Weights of a small transformer language model: vocabulary 23762.
MLP neurons of a small language model. Each row is named by its layer, matrix (up: input weights) and neuron, and shows model dimensions 256-383. Each number is 500 + 25 x the weight over its row's rms, rounded and kept within 0 to 999. Numbers have three digits each.
A block is one neuron, or neurons of one layer that tend to fire together. After each block is what it responds to, as a language model described it from the Wikipedia text at the highest values.

L2.up154:512477507487490535509518523513528548477514518479485517513487503483501543497526486495476499501560535464454481506526475553478476479477482542487477529535505531511495526505519458483476483511500461537529508465498493518473520491515503506506511487472521475480511490440506523486458482502496506488531509493500466471491492496464505456517468473484482556476514491517505525501485522518506485490504
L2.up943:492527528497529479519502468469494496498490492499535509498516470501514494474506476544486529516553489528427510501502467520497474507458566531497542470503532488519496504503507488488471466517492520536490494495522456484466521505512490498515512514510463496488496543485532515501436478479507535460563491475542517521508505510475525472481514491477495517493478508506539496499498522466493500532509
L2.up1642:496521509473498471503501500466516519494509483476528535507501493541545493512552467515500486493510498565495480498476474510523487504484539533524540475525513517494433496436502510432511489476502505494485504529495477461475493495533515517526491478507481464499493563500524523541464496509483492476483498486477507469525486510524529483490453482475494512520472521514501517531494517475505489499513
L2.up2350:487476504537525522505544523541488463484509497511532553504480535530507517500544488520489535512522526438514475479514471567492453496492516557478491481518471561493486517538530500466478478558466484525523505477512518501461507455544516496507449537450502512487446504473514496493439488502489440537499472500515475497470486493459494474472442540497487510480498475515492476518483490484496465484533
Responds to: Function words and other short words in the middle of capitalized titles and names, e.g. In My Arms, Listen Without Prejudice, The End of the Road.

L4.up121:541491494512499538531512479476511506561504515499451483465508510467505490459515513496519511503521486512522521463501519528482537501516482529493493480531501493497476505524455478530470471492538477512482490491492515489527507481466511485494560477459496475516553545498479476486483497485499510516504504537541498533525501486505544489453493430502517483491507484508535491489509526461470480516508
L4.up1846:474479483526496500525491482519483466542523490510524512524505486518517515481463503475490465481477495492484453472499535505499542519505504566478482463485468499497515470476503520484514455521497471483462476454481531459514562493474513483504543515508491487503498476518444494497512475483489490486526454486498513480527474517499517506418537477549470495523515463502465496538484512463492521527510
Responds to: Second word piece right after a short opening piece such as G, K or N, mostly in foreign names (M-ak-mal, G-h-azni), plus "the" after "at".

L3.up76:509512480485480513537513490469486510476520496516475517531505491467494505438519488487485504495497461541536484488525507506511449506515481512457526507513501509509509491502495516513537504510522457481488465496506519508454535489481507480518519519461524506461508505486508478485517487505477495496526481496481501491508535508503500475496477468497445491502502531529531511537503487526514482473605
L3.up111:512538501501474510484508522476459489484484482482522472538494487525478509516435488481460537562516506488560499467512466483482524477500487528512549507497488494491500520497488506524435489441474515497506494546469455509540480517469487501516499483466501528516554492471516495474522439535543486497486477486486531480519509547441495509473545511519516487508498506471513558503516454521489494497518
L3.up256:559520486503526503500526520495563498508489494530502554498519494474520469500484497535493512489496520557483532500495447485508524487519501520529509537530478540524509503477494515471543499519493506447510432536490484487501484501470489495517548522510505496520490523452509479483523498519512503533485579496493518535564449515482489523500553498504454481535488472490518529505501493516502474485531
L3.up341:531523534491478504494476539506502505496441508475500510466512501510496523504483537484460499545500522508553474457536473439460494486484494542446527535496525479522501515476504492512504512467507512513537450566497463518500502497466493489495492497470498519505553444463519498448518484531503469498491485493478523506445477530438484533517472506495499481534490493470496535483524504482515480524539
L3.up699:490489480529507510508491496511509486507497504514523497459505492506473476460475509489484505537492508544536518488529489481507509479494517537480531528507518483515476494545508545529497510480509468503536490515472497494523498432474499496508506550516513527477557464511532481506499483514513476527509505472490511525521543534487496524508531498510482534501507500522468507505490535464551475513527
L3.up1330:515535495488471475464499501478523494517485522551489499489501488500501523529516477538483496534476476522510516450523491467462468512458515512499488543508504468457497522522515506493449517477522493517494490492499481502544507518466500490505529498479517471506484524491563525449535510474479471520480469530497509510501507464519466501468498481506488494507461463433521527544497506497485466545492
L3.up1690:534542476540505503496527501504521472527497540471514524525502497459486499522493485494499480544516499466474487504468466468485510468517498486501508562532507502489494512502503464500487497500495547530490467505467504467481470507523511464502548506526495488494533502467512522465447486511475490525535481460426461509497530474487450496555522493488473503508486507470509477431502519495454487526490
L3.up1887:506504464497502496478485499534509512509520498479539489507509517491488505485483464489519524493505516514491497477474517472476536507516456497489495526509516510525490505515490535522535552477450524472492500539491477515536489482486522492525486496497487512498466492489491501539501468438518491506514528521508531504516505536476494490493543479532520505520527525538461471506539501506482461491512
Responds to: Nouns naming a person's role, occupation or relation, often right before or after a name, such as footballer, son, head coach, jurist.

L3.up816:479496504510502453515488461492485468512497479505499500485521506488506417451508496493534503514536555521521496503473502543540508472466496510455545513496489525501508490568488486494480471474486522488495491484469460520482477479477460508488521476508470488487475490501521488485494501510464525507512502504481522510537492505455519511506498471464496519552502491522528512498476482481471486496479
L3.up1153:505518525510524493564519512535522467466498510524502515552511516458455498519454507488568542528471535459494477484527490501468486450506486511463485465512501520485545506496444543449514516507569496497500512494505533488544520492491481456484482489533518466497473508487495474494483451498467544456495508461453511491491567516536495487534555471493515520469520524508530501527484482510512478437520
L3.up1845:488507513494461505532492510466479508471536493495518500502517443484526555502506510490479496451501503522415479446499448520503485501432460533510492540472511518494467526449483498499517462485552551477489492499506510485517479492460501513485516471524499475495522501494536524549491520504509533513527487497524491511496467508504541499534479499511494488529498484529488516510521520476510502501487
L3.up1938:461518481486462518522491441438535515502533509522508504526500508530503476506445505536504507474523538490477521503488483503518444516484499523507483506567513483493490486475481512512534489510530459516450493480510506475494501552505468522489494525497487488452496511466501469522455502498522515487508534552465477502531506535477461483535499456515528564498488509483523532456508487461494497499521
L3.up2012:471529500489523494494481542476515498497546513542512520456479511514517513498514488488497507462523485514481514499479478501497460488483506499462502498534452474488469522476517497486535487514480502472542469523505527497484530470487512455506523441477513499503506514528543495499500525518518518480517505523505534446530481506494499478489515462486516500511474495468463493467457549480481508496519
L3.up2760:469515509532503463508504500486499502493492484517476524542512506547515518444525524492539476503548527517472516468514507514537522491490524504484507549495515512470489508477481477494479512540468534501517456555530478459532532486496473517491510519504527505469512497501522492514500504502495541512505545509537471532469469513487531475514519496524489492513472526522500512494494531462529473522495
L3.up2797:472478507459485513520507503493536484477506516532488508500516486497511495483484509476523496501463526502478486509500498448501510464467497493487497481517526482531445556507501499454500522482528495473538502487517577471543518542541522511503487516488508469481500533480486497481520475476499528493539472520514493536503536498503487498485466506493497493529463505558461514488515508481512514466490
L3.up3021:448446512487525518506512529513486488520502519515502520499534501493500503477473491491545510484487528518510478482513545473462488513492490500473506503507551476475486451526521471496518499485496554493548494514495512493485516525509528476502486537516490473442552528505529509510526516490470513459507484520510492507532530497494497529503490514490514530462474500532509440515493483527530472480521
Responds to: Articles and small function words (the, 's, to, and) inside titles of songs, films, books or shows, like "Those Were the Days" or "Heal the Pain"; also final digits of years.

L4.up2529:516481466476479490461456479480529472520485496481495534523524495479509457532510507506479526498547467455532543444488509480460506445484455532531498510496558515470488490471491562523504529516493482477470481522502520531561517490497507494453513496504514507513529506451493486535528500519493529499488531524523480470491500505483506515498504487484478488529493498553558479521505538491475524504479
L4.up2902:539510473491499541480456498503543507565488500433484566503512476467483541542492482457502489510513479497511495478480515457506500455436499547512523504499522533476494490463500511521535517517492470499538515519479513478518515493466452526466488530526474463462515503529515509506529514512465482501524530471505539515455485529513522497499480458478494543473477546509512483497493584522521491496498
Responds to: The word right after the preposition on, often opening a sentence: dates (On 12 May, on October 5), the (on the road), other in "on the other hand".

L3.up14:557530495521504525517521472481498497524514524476513486494495486524543541516471537513464481508507529520506517530558550510481501476499511500525474498513503523527506514488534497503510506495434494490479480464526486505475493506488487491481533502508526498504541498514477529495555502470452517468494525523480498543519484488543494508493470457509509525474484529491504487497461486514499485579507
L3.up436:498506477489487515544503467471464477501497514496506500497519524488522491478492479491505510462459499471516509459467474477490472469492492470520519494494541473499504530464491510552495535518513502506476462500523506493544539496452477549490492503497568526516514486512551490478508509472487501462497500491495513507472494490515505499511482550483500490521559550485463482427515501497519534517498
L3.up793:540488467498498497489489504491535465528503452503535429520511524489524492501485480510559479507503532509512522484484540542472494531539504508467485478467514509540509543503466484480492510501449550472500555509474527511502476486472500502508512507512551500499471522493529507484503482497492445508525529521523495542491505519474482472528462481515484528473484538513534529487455532502549468502496
L3.up1218:518456515499462522502518476497530472515479462497513523508524485511490479514482509517443522514531533454511525482482499489511536543488510541485515452508524514506469475509501488492524476477495483473464533507509556521525527489488485493485526517497498502530535505536486479529492445501537507528521468453496494494514492469457486485514505482503524491451508489522487479518536504479474489499488
L3.up1335:513431502513504505514517511490469485524466494480497508506465486554544464495484529499467466526505491490521519478464516448512483494518500493542487488473500509463481493454473505524499493502484525514490518487459525481469488519524498517475504492509523528451516531528522474484491505437475478522518510484536527472474460517527477522491459508501531485512518524489492551532511507461476474510470
L3.up1669:500450491523437503475506495467512510540456512474472487483530480492553510525501526523520518523545517489522536521474502501493494505475527489526500476475521543494518503483465439496499483523483515508461469521538502473475548501516495509488507531481524478489532486491517488502516501484476489504513526498532524555475481530431508487474503511457509493483482472448457550474518502493480493510505
L3.up1785:507443466460497492489513501541484495549486476533517491524509472503518499538472507486490486514476530489529508488500475499529502512512477537503515497502510547458484494444496482534523484508521509530488501450481508500491504506538530527458483515528494522486473488529518534453484470472509510525519493507510499529509444444494457525491471473485511499517521532488489523523463508496459497453458
L3.up2222:533502497543490522518537433546505535522490509554504490490533472530478503521489516524468528512485522484517493528468536447493487501523536514464470533504483504504459522534481480482445477536522457472522493522487512491480515488486464509489509457456484536509475490571464486465468473479506519514531511475499507529465471508512507480479500514495459504510531546519487547546482500501485489512513
Responds to: Tokens right before a date or number in time phrases, like the space after "On April" or "in December", and "of" in "week of", "Round of".

L3.up450:511528495488487545491496511523493503484484519543516519502500489542491491445504517490449520475504563483457486486526495554517530494506505496511471484503482458496467537494465501506472499520471487503480482488496512502502484515485501487474475469514479472524543506501475459524502477451452492553459525509467466511510429516484502497456483494441509554453528491509523529552513462530514508495539
L3.up836:502501510543520511501474527515485493525522480508512519524498530473501510440468489516531526531488512532540485479539511481536477493460484527520525469515468516492499481516512498490537543489487435515516469490524483503462521487509501553512466519505497503483484533503529466498537519475487517534571458447479496486507514502526487493552481465513538513539474491477531510480494501491522534493508
L3.up1489:509501497486493504486461481465488483467529474493487529531479520519504470511516509472483561522444495468494476494527492506490507525533484474515472456473542513470518486531505514506465494501466532500443509522497481510534502532516455526456507521527547472504503521493518498471481541507471508452536567484540498476477481535472503489521529491490520470518492468492503498534506511485487522539513
L3.up1808:537486490479510453549519500479556516566516511481500509498491482552539494483499514504467499485491511496526509487550475464489512475466454516498465478511479477499459506478468518505527518518476484537468472479499457471459532478491496504460546513491477468476552503498522549495495525520426450531482547480473502506493468519488505532490535506495477480480471530504481494493528543503513492504518
L3.up2245:523560492520486502497491471527503458503446465522509482513464507447469522477507480510490528487478560490488521493463511520531500510507485489508530441498532493522498532480444484493506475488520493504473508516491512533491479519525506529490467457498546542514470514489522532510509479527493506508532544496475465527469474535442467510486472542485504527501522490525546468503489520488531503506509
L3.up2313:535508492482521526516519563488477447530449507482551494463432510511519513505501478503525507510493535523531482513513476530478512471506489486544490470493473507515476530524449485509475522496465480487469499485481528494468491500553494447468479508460492512534527513466455499510517554468513531522485485479434516482460456532471500480463488465492436504506504485486527506539520520456517485485518
L3.up2674:525482475496461484498511518486540494510500516539516492553501500517476472539578513529484481548518515482482474489493492535454495496513525451460488495511501490469499533481433501489552489532485527500478482466498530520505459450467463487483467466518509469502502490537491507544510523538488427453535440457492523524490430557490506495512533474426481535460507467512495531508504521508481512498461
L3.up2808:456530500558453457503484556504439498496483503510509488509469511559498483449495507475490499484488478477524475466505455539528472503476464468517492501461505534510432503504455500535477493476508478507454518493484483483544529498516492487532444456525493504514499518489474490518489510493487440477534482497515514510502477558566496535488496508507524474524525522484523468527495534468538456483514
Responds to: Prepositions like on, for, in directly after a long proper name or noun phrase, often before a date: "Hospital on November", "Court for the".

L2.up1177:452499467478532479499505529492471483490486470522500513465481464503484488524489491489541545502486478528499526494492493503484503517510480497451495511500510485494481523469470522498478534514500473474518480487463536493499537480500540498464519501536438476495540466546526519459480580518478478517477509516507532485468518508514489514489491491527513488461499495545499475509488499467491513546497
L2.up2736:509525444491497484505523528525504490497465489528562475487486487520483505471514456516441527525467493507498501505541505521497499493524480522455463512467511470501508531497466511530507505495512472525524483481507501463502502450486507489520499527490501468457517491530544550477496491489468482516494501506478518520462511466451469526464485441476496516435465467550524502552526542514480529533542
L2.up2841:497472513508481487530545539471468468517501476505525471494511459516493481471479498507508480518517509460508517495454490514496496502463531491497545510484479482536533528510489516527481539482554516530489520448428495542522503533479494515495484504515497461490519499532509526480496463490527515504471523508507502502457523542554501509493485471523561494446505506518529485590506517490494501503488
L2.up2858:456493479473508487495480538515504506511485443508505503468511461538473524491518544511508541508485494533527514491505516527514490498461498492445484513480485441507443480516478527536495530487527514497523506480481493482545491493477468526489482526507468442476568494526516502452496555511523479489462522499495519486469513474473520488506479497497506508460521545543499523538517500476494511525459
Responds to: Periods after initials or short abbreviations inside proper names, like J. in Christopher J. Sturkey, St. Thomas, U.S. Route; sometimes mid-name word pieces (Mao Zedong).

L4.up1492:499479510505537498471485521525542477501516494518523516504472508532497501426523528492511502493511489491495487528491486489515500500504468474505467554574504480521497494488541515485503518478529491517499439500496512523504506481486494507479520499465528533518516508499535442496532457520495491482499481519530492500522482428491510536492468475467503432513504511505489463514554552460533511492510
L4.up1649:532490519530487520529478555494521476516468508504509514476457473482493445477544508521471492489474496509492469485522480509514496514489488509554495495478512495443508542496496485475492513522549501526520540538487485542522504484512519507460563450494540529525497501492528514509504442479499455497509465509474458486455520529516506524482481495488532479505474491498516492525537508489475497462481
Responds to: First word or word-piece of a predicate right after was, is, be or were, as in was hard, was unaware, is perhaps most, very close.

L4.up63:535513530459490518517481486519502510491509505482494482501495473503476489485486522477493550505502495498511492460525486487445490470468517541498485560565536480490492488510495526472476538498495510511479474528465493486501498493483465483492514506483518481478545488474542510494493481500497472515484471521485512530502491516463520544492506476518490471505483529488444517496522496468472461476539
L4.up834:501512532479534520445494446466527492529460508518503534500506490530516455504460539498512499498488528524464493488542470483462453522514525519486482519497493557485474432485458473496475524471528562461469484559472490487521494496498520528505539527484517490494534473482529518475487509537569487476524449457487520519549519493466514509469484494505485509496456502447466510519503518486493466490548
Responds to: Tokens that end a word naming someone's role or quality after "as", "was a" or "is the", e.g. goaltender, prosecutor, villainous, defender.

L4.up65:568470484516486503462514497452498510473489502491516479531528514501520506465504523462473519556520510462463529503480572524503447508520508512503513481494538497484524489491507514492484534476467478475480440464498470496516493448511483491487490508498532520510521518505441494543493472481532535508506487510525490522539499512472457498486499478474497511495473486446503517571465520496483568519515
L4.up177:544549449516479509493536450491510479525471531484515531558510504491513484512478517457467478544528505502520471489497528496506508493466520527480515485485483513511488490499482533515504501524508510474527510473488467510479518459501515523531507527485502530517501470471485524513464503493527515568519487495532472531491508478477471513470510486474525497485519497453479499531524497489501499496492
Responds to: The day number or space right after a month name in full dates, just before the year (April 13, 1954; March 8; November 2023).

L4.up289:522489522496479528507487453535503514489526500505511530510527486530504513484490534496439561486535540502475490488495507489495448536444504542507493498526479506524488555475554504502503478482551507539499501476462499496511497473490532530497458498475503526470482537500498500533487501478486501523506515527462521485495460500440471519541492502506501540467483505484523482501514481453440526535538
L4.up2802:515496529470479512482549501469491473498523484526505504525518488544515507481524509502482524487495508521444488490477535510484512483505457504519492506509471549526493532467529486520525517481564490506525524461472477483521458531471512514480480531507498498470484537508507534520461507472489544493538489503511511478509518535490522492520517465466540529480471536517526534494483470479534512501479
Responds to: Function words and small words inside multi-word titles of albums, songs, films and books, such as the, of, Without, also colons in times.

L3.up25:478519483464503454479512478512520488502491508484499502521513486509473453494473512499469546516548489480514497464514482518537536498472522487509465471507538491506501537506462475531501478522490484474514509469482506488522564477431532462486464457477504476525517503468544487475498551474498520478515466488489541505478556452475492484531513453514535486512491489491517504515507519516513506475511
L3.up437:518490489471512515522468476466522503522487508508506480506532473507490459519540465487453512518546486527480486509484513531502492551507529543472459510518449458482498505503504441512518426492521504487534500508501465498532547500503559529497472458508501437501486546510489533566529500525479505486547502525467515514489509446496506492446459482477477524467547481499506523506490514537514510484507
L3.up966:501511480476512478497497550525519492499498484483503533507472482527454478475499481481490510502479472501544459496512508565495554539536522514520516461452468529513491547475504551513465499503534453512493462519482534516515510496494495515492539524506493479504519507488474506513508494488488524538476485496520520505529487488517512484454481503553448482482510461495471479519538506495479484545534
L3.up1479:482539483462533485532485472509489510504495494480437511510491454521503467487483470465475572497567469454517501529519506539527518524515495486488460488509497531541475489461513513482465496520553475539500456510481538477498477489471501472473518490539458512466535501485468504509505473465494468473500492502586520525520495505491485475507516497554454460491498507493500461517516534477525493524485
L3.up1507:413533501518497491503467506499478477514488478521512474498504514557436496513497489472491501530492478484485474504517488474501562496496527500530508513481466522497511510487479513487506447525528541541468494540496478504478490531515509481484535517526511501507531536479521527478476532455484505495512483495510530535469569499473500510450445513488555520501491491510506566514482521470500464495502
L3.up1818:499460527478470464511509489510521518482509521493519508510538474443477447525490540486504509487521435478520470493522496535490542491461473511548480511446515541518512499489495526528531506483507493450491483521510478506513483496473501489526499510452446516529505450487507467476548496470535466502416474497478496468496514417495492474504491460492512489518498501501473482498522453533486501538540
L3.up2624:481498501480480483485517492510554488489543533479495477521503496506473518502507476508515479509481498499486456466539476522463488533520550569457456458475471509492509512551472541528508485466506456490533534488480510458495508446462501501475529484473509483546536487494435517492486494494499509529503487484506519434509487483523545542460521506519540520507484519474509508540486514490526501518528
L3.up2755:521499518480465497474542486512464492520519510512524480499483464504458481519497455491492525513514505480511524448518531533494530548547506523484474516454487501517501500493476556493450539480516507509508500488491504472526494469504476489494492525486520488499533497484501527521443507515516472552498487520507512519476430503466482497498556486496470482475454462549499479502551485434512550488454
Responds to: Second fragments of rare or foreign words split after a short first piece like rem, O, or l, as in remedying, O'Neal, lingual.

L2.up1194:510498489484457531505502483482508492535517442524470517497500507514473538490511496491449525430530500525499511519536494499466485508482523510496469483500530496544497483460478496511489471493495545528539502585491467485508497499500509513507511455514482514561504440523525524529523483477469529444527488476528488474507473532483532499510437504535530529501488521506479488487487491489512455493451
L2.up1372:505516453500480469436490491530511471540455499486488491538501483510557465460481551489497523549469509492513520530511506504487501542501441511542505495470495503515453450481488518518514526477498516486491490476483501512449509484481514524479490474540544508475496520485525500506518507514488505507503475479522519466482480464492532483521499524486487500545446480504491493538503521505510551494461
L2.up1373:504546481471512469505478475512545490514450507540517513495527469497496548462489466473486504516487512471492489505527491493529518550532461511504535487464498499480463503504501548585455487507485516503508506509512519519522491536497467500473504442469549475508508520514485490480480486496533503486472504483514513516487487463494526523494476474474449531494491498560497497482524505508486494541475
L2.up2517:551537512481521495517503524492511504523486525495519511494505484511460480504524503483504524485487482496532518488514538478523485532515531515466498506471493497502482505483513489568476536466512476498542541508505509469519491516487474508481466487519485496462473472518490486478456487479485504495495511502479502524512502506495503504519453495463506475472499518525470510556509519460486493527456
Responds to: The space token after a month name, just before a day or year digit (December 20, November 1985); also after vol., The, or Act before numbers.

L2.up32:491549519488505541482513546511511452509542455498472529494497487517495540496468531499483503523498482523538484458527544457512510465498503515474513528509510506493500537489489533491508455501483531529543459527479480505501524490479501490520542519514511492495523488476477542443491503513508472507468458508469492504500510504519480476516468494497517491499488495540467464512519481486495527441510
L2.up314:504494476465468484526512480503525458500470522506497485507487480475511462486540479531496533521483460519497482501495480476495494502461518528521523525491482508505473484486496482428486474539469517507458505485486486476505473556497509501486503559522544517509531498481531514476505528486550483527463497541451529485515481521509475500504488567470473477536478520471516534539470505506504480519557
L2.up1469:497537541486493493476516488518508507490520494499492482461515491504467529473497502517459491590501484508538493441511502478456509507511465539503564570498493509504498547496473497497494513488474470514531481536463493517541487512504481491484532461500507529493497486456525499450519467495528474505499499468480494520499486543468504524498501496479514454547506523500498522528478470513478473504565
L2.up2595:514507500542522523498511497512528493521503481521505476487451560507500505468505496534429473535519484508505455515475521489464485505510483518509532512494471441523494489458457491474484467464532504547555525513507481546517471524503488469494517498499494544445541508443536485491520461489529509502517488496458474524508489474464483532504464528454514512517526475494541508502484451493467509496532
Responds to: Nouns (or their final word piece) naming a person's role, title or occupation, e.g. CEO, manager, Councillor, prosecutors, Minister, often before "of".

L2.up768:475488506518510503473474518499526461481487519501510474457537498501507509509479469533489513493461471487527536476500466498525478495505509512482523507515501531513507506516466497455516532500492523530540510427509494490574508477500479498505497505495532514491540494499525491502503513471530480541526479526470552477513501496444496493535486522436476467500468470507496497498484512480475506527508
L2.up828:501526478437515489503529490464503510473532492494483475496484499512486469436539480468498511476516486511502485477497482539492475549516513518506512520515532506532503508513513484486533445506546495510520495519533492490515520509533509460537460517514509437522551484459577524508511491480450543488533525513487528528516464512483509461491480465511530515530463516518477541479518507484499531521493
L2.up1621:483501483476486514481536533443489486546520491507461515533510440543527546496453529518493494506517471544467521497490478542503483472489514484459461450535544496507498501508528529505496478490527498504483506526474506505541517469509486559491490505460581507476503527490502504545474494477530511512523491474540498518474519510502473519454493504489506490511473500519508519537449537464517504510517
L2.up1912:462483460488520491517472488485488529536510538507532554512514489483489522488498476509552518528486488533480515491491452510515491502515481464482526458486520516470492498527512474509500521491554510462485495500487470452504495508493482442503509491523470484521477561467488480509506510550520482478545511454500510509512524551525534469495477498491514467542521550573479494504484505498500533504545
Responds to: Adjectives and adverbs right after a determiner, possessive or "not", such as your true errand, the greatest, only distributed, not yet, the main, often inside quotations.

L2.up1081:465531477503506440493510545511508503468494508513558507524463465513483485475497466528488473501466464500524511495547458551486523553487509527466505484488490535501503495529471497519517491514486501520462467508525511497456489461515563464464512480457503471481509566503530480537510521461465506518481489506526481494527530512498500520501455494511479529527463506526516473522515478491518505507520
L2.up1551:497513500567460508500447477506478516528469442504489546449523490565500482564512501523525495497481502503517471526512490533471504520498502491518575528519499479500510535523473483493505509481475458494491512498477511461541491489487520495495442478515464476459479521472499489505454523464464521521482476502572521548518495515521515527478466521465502512499515508526541491533519505478499539514534
L2.up2838:453499496527550511497487553506504486502454492481485497450470469510542503521537552507487470517511522483523519530482495525528498476490470472475481530493490498485508485542499448509522534503479424534542497493523461520534494504505497496466557497530476525502514512486489506461449548497496518504546450504500499501517463527479529556494483477486479528536533494534523491562531464457492469487501
L2.up3062:513517555534493522539486522486499524530509493520475514503519484518458515484495504485454494495464465503550485524522495519541495501491476494513483494494464533467516528510488477509488498475481473525468499484523509494480492471505556499492512496526513474479473530460491488502487500465499462497480477493487489444520468530505494517480464477467546489508479514492570533558496524470486487484544
Responds to: The word or subword "on"/"On", especially sentence-initial before dates (On 24 January) and in "on the other hand", "on display", "held on"; also inside names (Onofre).

L3.up188:526480520511460511500486477518508440531511523548550509450502485524545449496518485494462475533469490559452497485464477458477508517471469480467483423529479517533509571461531560479476461512485481531482510479510481563516456484478502508490463523504510474493509474487480478510472495492501505497515523478448547522482469506474508518511520494514475516470529464515513466507532448534512499512491
L3.up504:510491502485482502530537479505514498480516515508501443482466485572513480515451544529523523522530525517522520527484503481484453467511488487489526479486506521482467524500499552522531489518526500467489469487553529500521504538527491487504533474504525517488498495502512434531512489491533454455513464514488503545466471536550475515489495499475524503487489467489478474471509508502454488537487
L3.up635:493491451473501483453485498513499514488465471501495520515494436549495519501500518561457538529503489477481490479513480526482495493461519507507493498476495476497517485481515497502462506472535477513508532497484496441492544483495543509449547537494543514513494469562505469508533468480486444522507454496509483505462537504541483507495482488511472473432488497466532532514505499506506494487468
L3.up1140:508489535494497498445511520494495503522497487535502516554498572511536515503513520494493488511486460519505538503499519547479517515475491512464523434513488492525490520480471517529478473488505477469516534467495476534545485489500499492451473510518503508496485482530494507516503485459555483521498476485536516536479487507524523454464481480496534513493502535507491549471518463457514546512503
L3.up1498:503462520511504454454512499538507493538469455485552479519511480480456507487502522531507494521471467464526488481451471550459504539459551462513502478518508425479526491474510523487490495491535511538491502491505490519488503520523500463441519514511550496502491478514484508485481496478506487430538480512493536537512502483501451501484510522505560496486540548550497495491490502474508488511525
L3.up1549:546503473492530489525569481526519443521504549497491520518444435527483488494465500523470505509497532489468517517502545513475507478500499459485460526522547473527470525485505562491508486522534494518507525538500483518518520486498558498502530542493475508538517504491460483499512490469547503522500438520503529504506459567497494483469504487520486454503492502478517537510529497523498526475490
L3.up1940:468472524439507493572512501493470490507508512526478502497517454522509505531498475476493537462485521504544524469508514513518517530494489534515568526528492460506444478486486505497490501509509495517499489474543512482513473514472480493519507504505483507550507530489473526496485491450524490526493493457479497511480496537523505471528463542474487503480466482506477507464476466498477529515513
L3.up3070:542515492481499476506486536484496493531492497540494506516512451518556495505476537525488504517489483551493486522509473488504500524491461475464488492493512504509519516497512513525480487504525481511440504504502499525490486475523521549507496498494478479446491507480495537484502492469507481547517493441478538533458458536492498473496491486505491482488504475467448520485549496469463514498458
Responds to: Function words completing set phrases, mostly after a negation, preposition or article: not yet, at least, cannot, if so, one of, well known, just east.